Weights of a small transformer language model.
Size: 16 layers, width 448, 7 heads of 64, MLP 1216 SwiGLU, vocabulary 32000, 67.7M parameters.
Architecture: RMSNorm before each block, rotary positions, no biases in attention or MLP, untied embeddings.
MLP neurons of a small language model. Each row is named by its layer, matrix (down: output weights) and neuron, and shows model dimensions 149-212. Each number is 50 + 12 x the weight over its row's rms, rounded and kept within 0 to 99. A neuron's up and down rows have the sign that makes its largest values positive.
A block is one neuron, or neurons of one layer that tend to fire together. After each block is what it responds to, as a language model described it from the Wikipedia text at the highest values.

L2.down93:56 48 54 66 44 49 44 63 54 65 41 34 65 62 40 70 39 41 45 39 41 54 53 39 62 71 57 36 51 61 33 46 46 43 72 40 52 48 68 59 56 58 52 54 65 41 26 52 58 53 51 63 65 40 57 43 72 53 52 43 38 41 53 55
L2.down497:49 57 54 50 46 63 69 62 55 79 48 44 39 66 57 56 47 50 34 60 54 39 42 38 43 59 66 50 51 65 53 60 42 53 46 38 41 35 70 48 57 37 58 60 50 58 37 48 59 45 50 42 25 54 48 35 58 39 53 39 71 35 46 37
L2.down692:65 44 52 70 40 35 69 59 61 62 60 41 63 69 54 47 46 43 20 42 32 60 64 54 31 51 57 64 54 40 70 44 48 58 54 49 49 41 60 65 25 45 29 53 47 48 37 36 53 73 55 57 39 42 69 63 62 55 42 51 34 31 46 46
L2.down876:46 43 40 42 56 47 42 46 42 43 53 52 44 51 76 59 57 58 58 66 56 37 82 37 40 49 52 51 56 61 15 47 46 61 65 36 40 31 48 58 41 52 41 41 26 47 38 56 43 52 65 58 54 47 48 41 63 49 54 71 69 68 38 61
Additive also, surnames

L3.down126:52 50 39 36 41 68 59 59 47 47 70 52 47 62 58 56 57 49 26 54 65 46 53 57 46 50 37 40 17 45 66 79 32 70 54 49 49 50 48 40 55 53 15 49 64 62 26 49 38 45 53 42 37 47 53 45 42 51 68 80 41 69 43 40
L3.down157:41 54 55 45 28 72 45 64 53 41 58 37 51 51 42 28 25 48 26 61 70 67 67 44 48 41 57 39 40 26 62 51 50 54 48 54 59 60 61 29 53 44 42 50 59 50 37 46 51 47 62 37 48 28 50 54 52 48 55 76 46 45 53 47
L3.down299:38 59 71 77 62 32 59 39 53 38 39 68 38 59 67 58 58 47 60 59 57 49 57 47 46 41 54 39 55 42 25 56 56 30 42 66 42 39 55 61 47 40 68 62 75 43 74 40 63 39 44 47 74 46 34 43 60 49 46 60 49 35 27 45
L3.down378:52 44 47 69 39 54 68 50 50 53 56 37 50 65 59 57 37 55 54 55 53 57 61 59 50 25 57 73 68 72 44 32 38 70 53 54 56 50 77 42 62 36 40 36 61 50 75 58 36 41 48 51 45 45 56 40 41 50 55 63 59 72 48 59
L3.down452:69 65 67 35 28 59 43 48 31 75 45 47 37 67 56 57 26 55 26 56 46 48 35 39 46 47 58 61 44 50 64 45 56 45 41 49 41 42 52 58 58 63 57 49 56 42 42 65 48 33 26 55 62 44 66 43 42 46 23 39 64 54 45 65
L3.down592:56 56 36 52 51 85 27 44 49 36 36 43 39 53 57 58 36 39 32 62 46 36 46 60 37 54 36 49 40 61 68 67 33 62 43 59 49 41 36 53 46 57 70 77 33 48 47 51 19 59 35 48 30 56 54 42 47 62 49 51 53 64 54 49
L3.down891:60 43 55 70 57 58 44 55 63 64 44 47 45 50 68 43 21 40 42 49 56 45 30 43 43 51 25 38 60 31 68 53 54 55 49 56 39 34 78 30 54 62 42 68 45 16 40 71 53 51 43 45 55 38 28 38 33 39 37 60 33 34 48 48
L3.down1154:38 58 52 49 50 40 51 54 25 36 51 58 55 52 44 36 53 40 52 25 58 58 71 29 64 37 59 25 37 58 52 51 65 55 55 43 59 50 57 50 48 34 39 52 42 62 70 70 47 52 58 36 57 65 69 71 41 47 36 57 58 50 49 62
Word-initial short fragments

L12.down1148:77 59 58 52 60 50 50 47 55 50 47 57 40 58 59 38 74 49 72 45 40 53 56 44 39 58 49 45 45 37 71 71 36 50 39 28 39 63 47 61 60 62 71 45 42 42 43 60 67 45 51 50 67 49 48 47 46 57 64 42 48 59 49 24
L12.down1168:61 58 53 59 41 46 45 39 58 50 45 58 56 53 33 62 43 41 47 73 62 55 36 40 52 63 59 49 74 64 54 43 68 63 74 73 53 46 59 40 45 50 49 52 55 50 56 53 63 50 58 54 59 72 29 20 62 37 60 50 64 32 45 75
Split-word opening "s" piece

L2.down306:36 65 56 68 62 46 63 42 49 45 45 44 44 52 23 40 49 58 51 42 48 59 52 67 49 66 24 60 41 41 66 59 57 48 43 41 37 37 55 57 36 53 67 42 37 78 46 62 54 60 52 43 54 62 63 34 43 54 53 52 58 60 42 59
L2.down625:59 45 61 55 42 31 59 74 54 66 56 56 49 45 58 33 64 69 51 45 65 67 60 55 15 39 50 41 63 52 28 63 40 41 52 54 38 60 46 50 61 36 78 43 40 52 46 72 65 54 54 31 77 25 68 31 48 40 49 67 52 45 30 63
L2.down721:33 59 44 57 56 50 54 62 45 54 42 49 45 55 74 59 71 45 46 66 44 51 59 56 27 43 34 42 58 36 56 84 46 29 37 51 53 73 55 35 50 54 42 18 39 55 37 48 57 58 71 58 57 37 45 55 55 33 48 55 41 64 31 53
L2.down892:49 62 51 49 56 66 70 57 55 52 60 58 58 57 62 47 52 51 46 69 48 22 36 24 35 41 42 39 59 53 35 32 34 73 44 52 39 71 46 27 61 59 54 30 47 52 40 49 49 37 51 32 51 53 67 46 27 48 54 51 49 60 26 61
Split-off letter s

L2.down340:83 41 52 46 54 56 60 44 52 60 29 25 32 63 39 65 61 55 42 56 53 34 50 39 45 65 60 40 58 56 52 57 57 31 43 71 43 51 46 48 39 43 38 50 52 48 48 57 53 41 67 24 54 37 46 51 46 56 65 66 57 40 65 35
L2.down745:42 50 45 42 42 78 45 56 42 55 41 48 46 65 44 63 52 37 77 50 50 34 69 54 62 43 57 50 59 77 53 50 42 47 70 38 34 27 61 46 37 64 39 48 45 39 37 46 56 35 43 56 43 53 48 47 61 60 49 44 39 62 54 40
L2.down1073:54 67 66 52 40 40 62 59 57 55 56 34 58 41 57 29 55 45 56 47 59 51 51 26 54 25 50 51 66 61 57 31 70 33 45 51 61 51 47 65 53 67 49 65 44 64 47 62 50 40 69 45 50 66 48 57 54 52 42 66 76 20 54 39
L2.down1095:52 54 49 48 62 22 51 47 68 61 46 66 40 44 67 69 44 50 40 46 66 53 66 51 64 53 61 58 43 60 67 47 51 64 66 68 54 49 43 73 42 60 37 47 53 46 68 31 45 22 63 49 55 63 54 49 42 60 58 51 64 47 29 51
Colons in structured data

L3.down140:61 45 39 40 62 44 60 60 35 48 53 63 43 66 50 62 42 63 34 43 51 50 60 31 57 47 78 71 41 40 44 29 40 61 62 57 60 27 39 52 55 48 29 45 41 40 45 31 51 71 64 27 30 41 38 33 66 42 50 38 60 42 24 49
L3.down218:51 55 53 62 44 43 60 47 56 64 42 34 44 51 61 61 38 51 58 25 40 51 46 47 70 49 58 43 62 59 38 35 53 59 20 39 31 27 36 62 43 48 52 31 35 51 47 39 42 68 34 58 74 57 67 33 57 42 41 62 49 59 49 49
L3.down457:32 35 44 55 48 51 33 59 73 50 23 48 52 60 55 56 48 35 51 47 38 48 56 42 70 53 39 64 55 31 51 50 34 61 57 37 48 44 67 52 32 20 44 51 31 77 61 46 65 52 40 82 53 48 72 49 26 40 37 57 41 48 51 52
L3.down588:22 56 49 43 55 42 45 67 49 69 46 51 44 62 36 59 64 37 38 50 20 33 45 36 44 45 59 54 33 54 59 54 36 44 39 35 36 36 50 56 48 36 61 45 55 67 53 52 52 60 47 58 43 55 59 49 71 47 41 47 55 36 54 39
L3.down908:33 69 36 50 45 53 58 24 45 50 50 54 69 54 64 56 48 32 70 49 35 57 56 41 66 44 46 43 36 59 48 45 66 60 58 55 64 51 37 55 65 63 45 30 43 57 73 53 43 45 64 42 41 59 44 53 62 47 58 52 46 50 54 25
L3.down936:39 67 41 39 45 45 35 61 46 59 41 54 66 62 57 52 46 40 65 50 48 40 47 43 43 55 25 75 66 44 32 60 45 33 31 41 49 80 26 65 55 50 37 41 62 68 32 56 37 40 72 44 45 49 56 44 64 38 42 59 49 38 43 52
L3.down1072:61 34 51 39 42 44 72 54 55 52 44 57 30 43 63 26 27 39 42 48 42 57 46 55 39 59 50 60 28 42 35 44 38 44 40 32 38 43 37 26 34 39 50 37 59 61 51 45 43 51 61 44 39 58 44 60 43 66 28 45 50 54 34 60
L3.down1134:36 44 53 30 43 38 45 35 56 65 64 42 66 61 28 66 75 48 38 17 65 38 56 52 34 59 45 39 51 64 54 37 33 46 54 44 57 53 52 62 45 59 50 51 55 55 25 41 53 67 52 41 50 29 58 60 54 47 52 48 36 44 54 38
Additive adverb "also"

L12.down218:53 45 52 56 60 60 51 57 53 56 56 61 36 42 47 61 34 46 46 50 37 58 60 59 53 26 59 50 39 41 59 26 59 47 32 48 61 43 63 56 43 43 21 27 66 66 51 40 62 60 43 16 46 58 46 47 58 54 60 38 42 52 29 62
L12.down730:52 47 52 35 48 55 48 56 69 37 36 63 68 54 43 45 37 64 50 49 33 71 46 54 36 48 52 50 59 56 61 48 71 57 46 59 39 28 50 32 45 72 58 43 63 68 49 56 70 63 64 49 40 42 38 34 52 39 42 44 48 34 28 32
Pre-verb adverbs after subjects

L3.down45:30 54 55 57 68 56 62 32 35 75 48 41 65 34 45 53 60 53 57 34 41 45 53 40 46 57 49 51 62 57 32 61 25 56 73 54 52 64 61 42 44 51 40 41 20 52 54 44 37 56 57 44 56 42 66 39 53 46 51 72 47 49 49 76
L3.down74:70 54 35 52 51 66 44 27 45 49 25 50 34 48 45 35 63 52 56 59 24 40 41 56 46 54 52 61 57 72 48 54 47 45 63 63 46 49 68 36 37 23 55 43 49 43 47 73 46 45 56 31 66 50 53 40 37 46 50 61 60 55 53 61
L3.down235:41 54 48 64 52 42 26 61 43 48 52 26 31 47 66 28 52 33 51 45 47 51 60 43 39 49 29 51 53 54 40 47 29 67 48 55 60 46 56 30 46 62 52 41 55 40 65 25 51 53 58 33 61 45 52 61 47 53 42 59 45 32 53 51
L3.down390:37 40 61 60 57 51 53 67 50 30 62 55 52 48 46 66 50 63 50 62 45 46 66 52 62 62 48 61 48 55 38 71 44 51 45 54 38 36 49 34 52 59 49 62 47 34 36 34 43 43 54 43 53 36 59 53 53 45 51 48 21 46 55 53
L3.down625:48 59 71 48 64 51 60 52 48 46 41 49 50 62 58 34 57 60 39 50 77 40 55 74 52 27 62 61 56 56 48 61 55 58 49 60 52 48 76 62 60 62 72 58 45 51 54 35 63 34 72 35 73 57 52 53 65 50 50 51 56 35 65 55
L3.down970:36 29 39 48 58 52 44 44 41 64 52 42 43 44 61 62 50 59 53 55 57 49 33 60 38 44 59 37 50 50 58 34 46 39 62 47 40 43 60 41 41 40 53 32 36 42 57 66 48 46 60 50 57 43 40 37 26 50 46 56 46 37 60 53
L3.down1165:34 37 49 47 51 52 51 45 47 44 57 55 32 37 30 35 36 44 54 53 43 55 30 41 42 33 48 38 51 50 48 38 42 47 55 57 46 30 43 51 47 45 46 58 53 56 46 50 33 54 86 58 54 52 76 29 54 29 52 72 35 18 73 57
L3.down1214:45 47 48 41 58 61 44 58 49 41 64 48 61 56 73 35 50 57 63 43 40 53 71 47 74 46 45 52 50 50 57 53 39 50 42 48 45 57 63 63 34 40 57 36 27 27 55 60 81 60 77 42 35 43 45 49 37 50 32 44 40 45 51 53
Standalone letter s

L3.down209:57 60 51 45 66 68 68 74 45 47 37 66 45 46 52 56 31 42 83 26 52 51 58 43 54 51 34 45 48 50 59 22 39 43 48 57 31 67 33 74 55 56 56 79 54 54 50 41 68 27 45 36 26 42 43 63 58 50 41 54 35 42 47 23
L3.down305:64 62 44 39 60 53 45 55 61 47 51 66 63 31 49 44 53 46 32 43 29 35 55 25 45 43 54 47 50 63 39 51 39 68 54 46 48 48 42 28 35 73 46 59 55 60 39 21 50 56 25 52 59 41 57 53 39 48 55 68 55 53 42 50
L3.down465:57 41 38 80 57 28 49 58 52 54 41 57 37 70 49 58 55 57 70 58 37 43 58 50 53 55 50 35 56 51 56 09 70 63 57 65 52 37 35 64 63 81 47 38 63 69 53 70 39 54 54 45 53 52 60 68 43 57 59 79 72 56 53 38
L3.down566:48 41 53 45 45 46 47 33 57 70 44 45 25 58 40 57 50 45 47 58 68 43 63 50 34 50 52 54 52 46 59 40 48 51 54 46 63 60 45 48 57 44 12 34 65 67 60 57 65 28 30 46 40 60 56 48 50 49 60 53 48 45 59 62
L3.down836:43 58 62 67 54 44 61 53 48 34 35 50 49 50 45 48 58 52 47 67 54 54 42 41 46 45 42 43 64 64 30 52 51 38 76 46 60 40 44 61 61 52 43 60 81 60 27 33 45 56 48 90 35 23 54 35 55 43 42 53 57 51 36 66
L3.down884:30 27 64 46 77 32 51 47 37 45 49 36 44 28 44 82 37 73 38 34 37 50 52 45 24 51 57 57 69 49 18 25 54 70 54 63 28 40 57 41 41 55 37 57 60 49 57 37 67 43 34 74 55 40 49 40 49 40 51 62 60 45 74 59
L3.down1041:59 38 48 60 55 49 50 55 59 43 32 51 56 66 63 69 49 45 55 56 70 34 63 40 63 45 48 42 43 60 43 72 62 60 54 39 31 62 25 48 38 50 40 62 46 45 35 49 65 27 59 53 64 61 31 47 61 66 67 73 46 36 57 29
L3.down1180:57 43 61 52 71 48 79 66 44 34 28 44 45 33 59 70 62 42 51 39 53 59 55 55 51 51 46 54 41 70 58 33 59 48 48 57 66 45 41 26 53 53 43 86 54 57 59 73 63 24 50 50 41 48 59 47 81 51 54 56 41 39 37 38
Colons in times and labels

L12.down90:72 17 47 46 44 46 57 66 30 72 34 39 45 32 58 42 69 50 45 54 58 64 46 42 53 68 30 60 52 39 30 43 69 54 50 48 28 58 52 53 49 57 38 34 48 73 44 65 75 44 62 51 73 67 49 52 56 52 40 46 39 41 39 42
L12.down732:62 25 62 48 63 47 60 38 56 50 41 33 51 28 69 53 59 53 62 32 46 48 31 39 58 72 49 53 34 36 40 50 45 17 57 59 47 49 37 45 45 55 48 58 56 39 43 47 53 49 36 57 54 50 43 51 54 55 49 58 43 52 65 41
Table and duration separators

L12.down440:51 31 60 49 54 45 58 60 49 66 60 42 34 55 58 25 28 41 55 53 63 48 82 54 55 31 59 51 57 23 59 44 33 55 34 59 53 48 60 26 66 70 56 49 46 51 38 37 33 55 38 59 60 42 56 49 26 49 51 37 14 73 45 65
L12.down814:38 51 30 60 46 38 45 32 33 60 16 41 56 48 51 44 38 48 28 51 51 69 74 29 69 49 45 50 49 43 57 57 71 67 31 32 49 42 54 44 51 49 39 46 61 46 48 51 41 44 48 44 31 60 18 65 58 49 38 17 25 85 40 34
Word-initial capital letters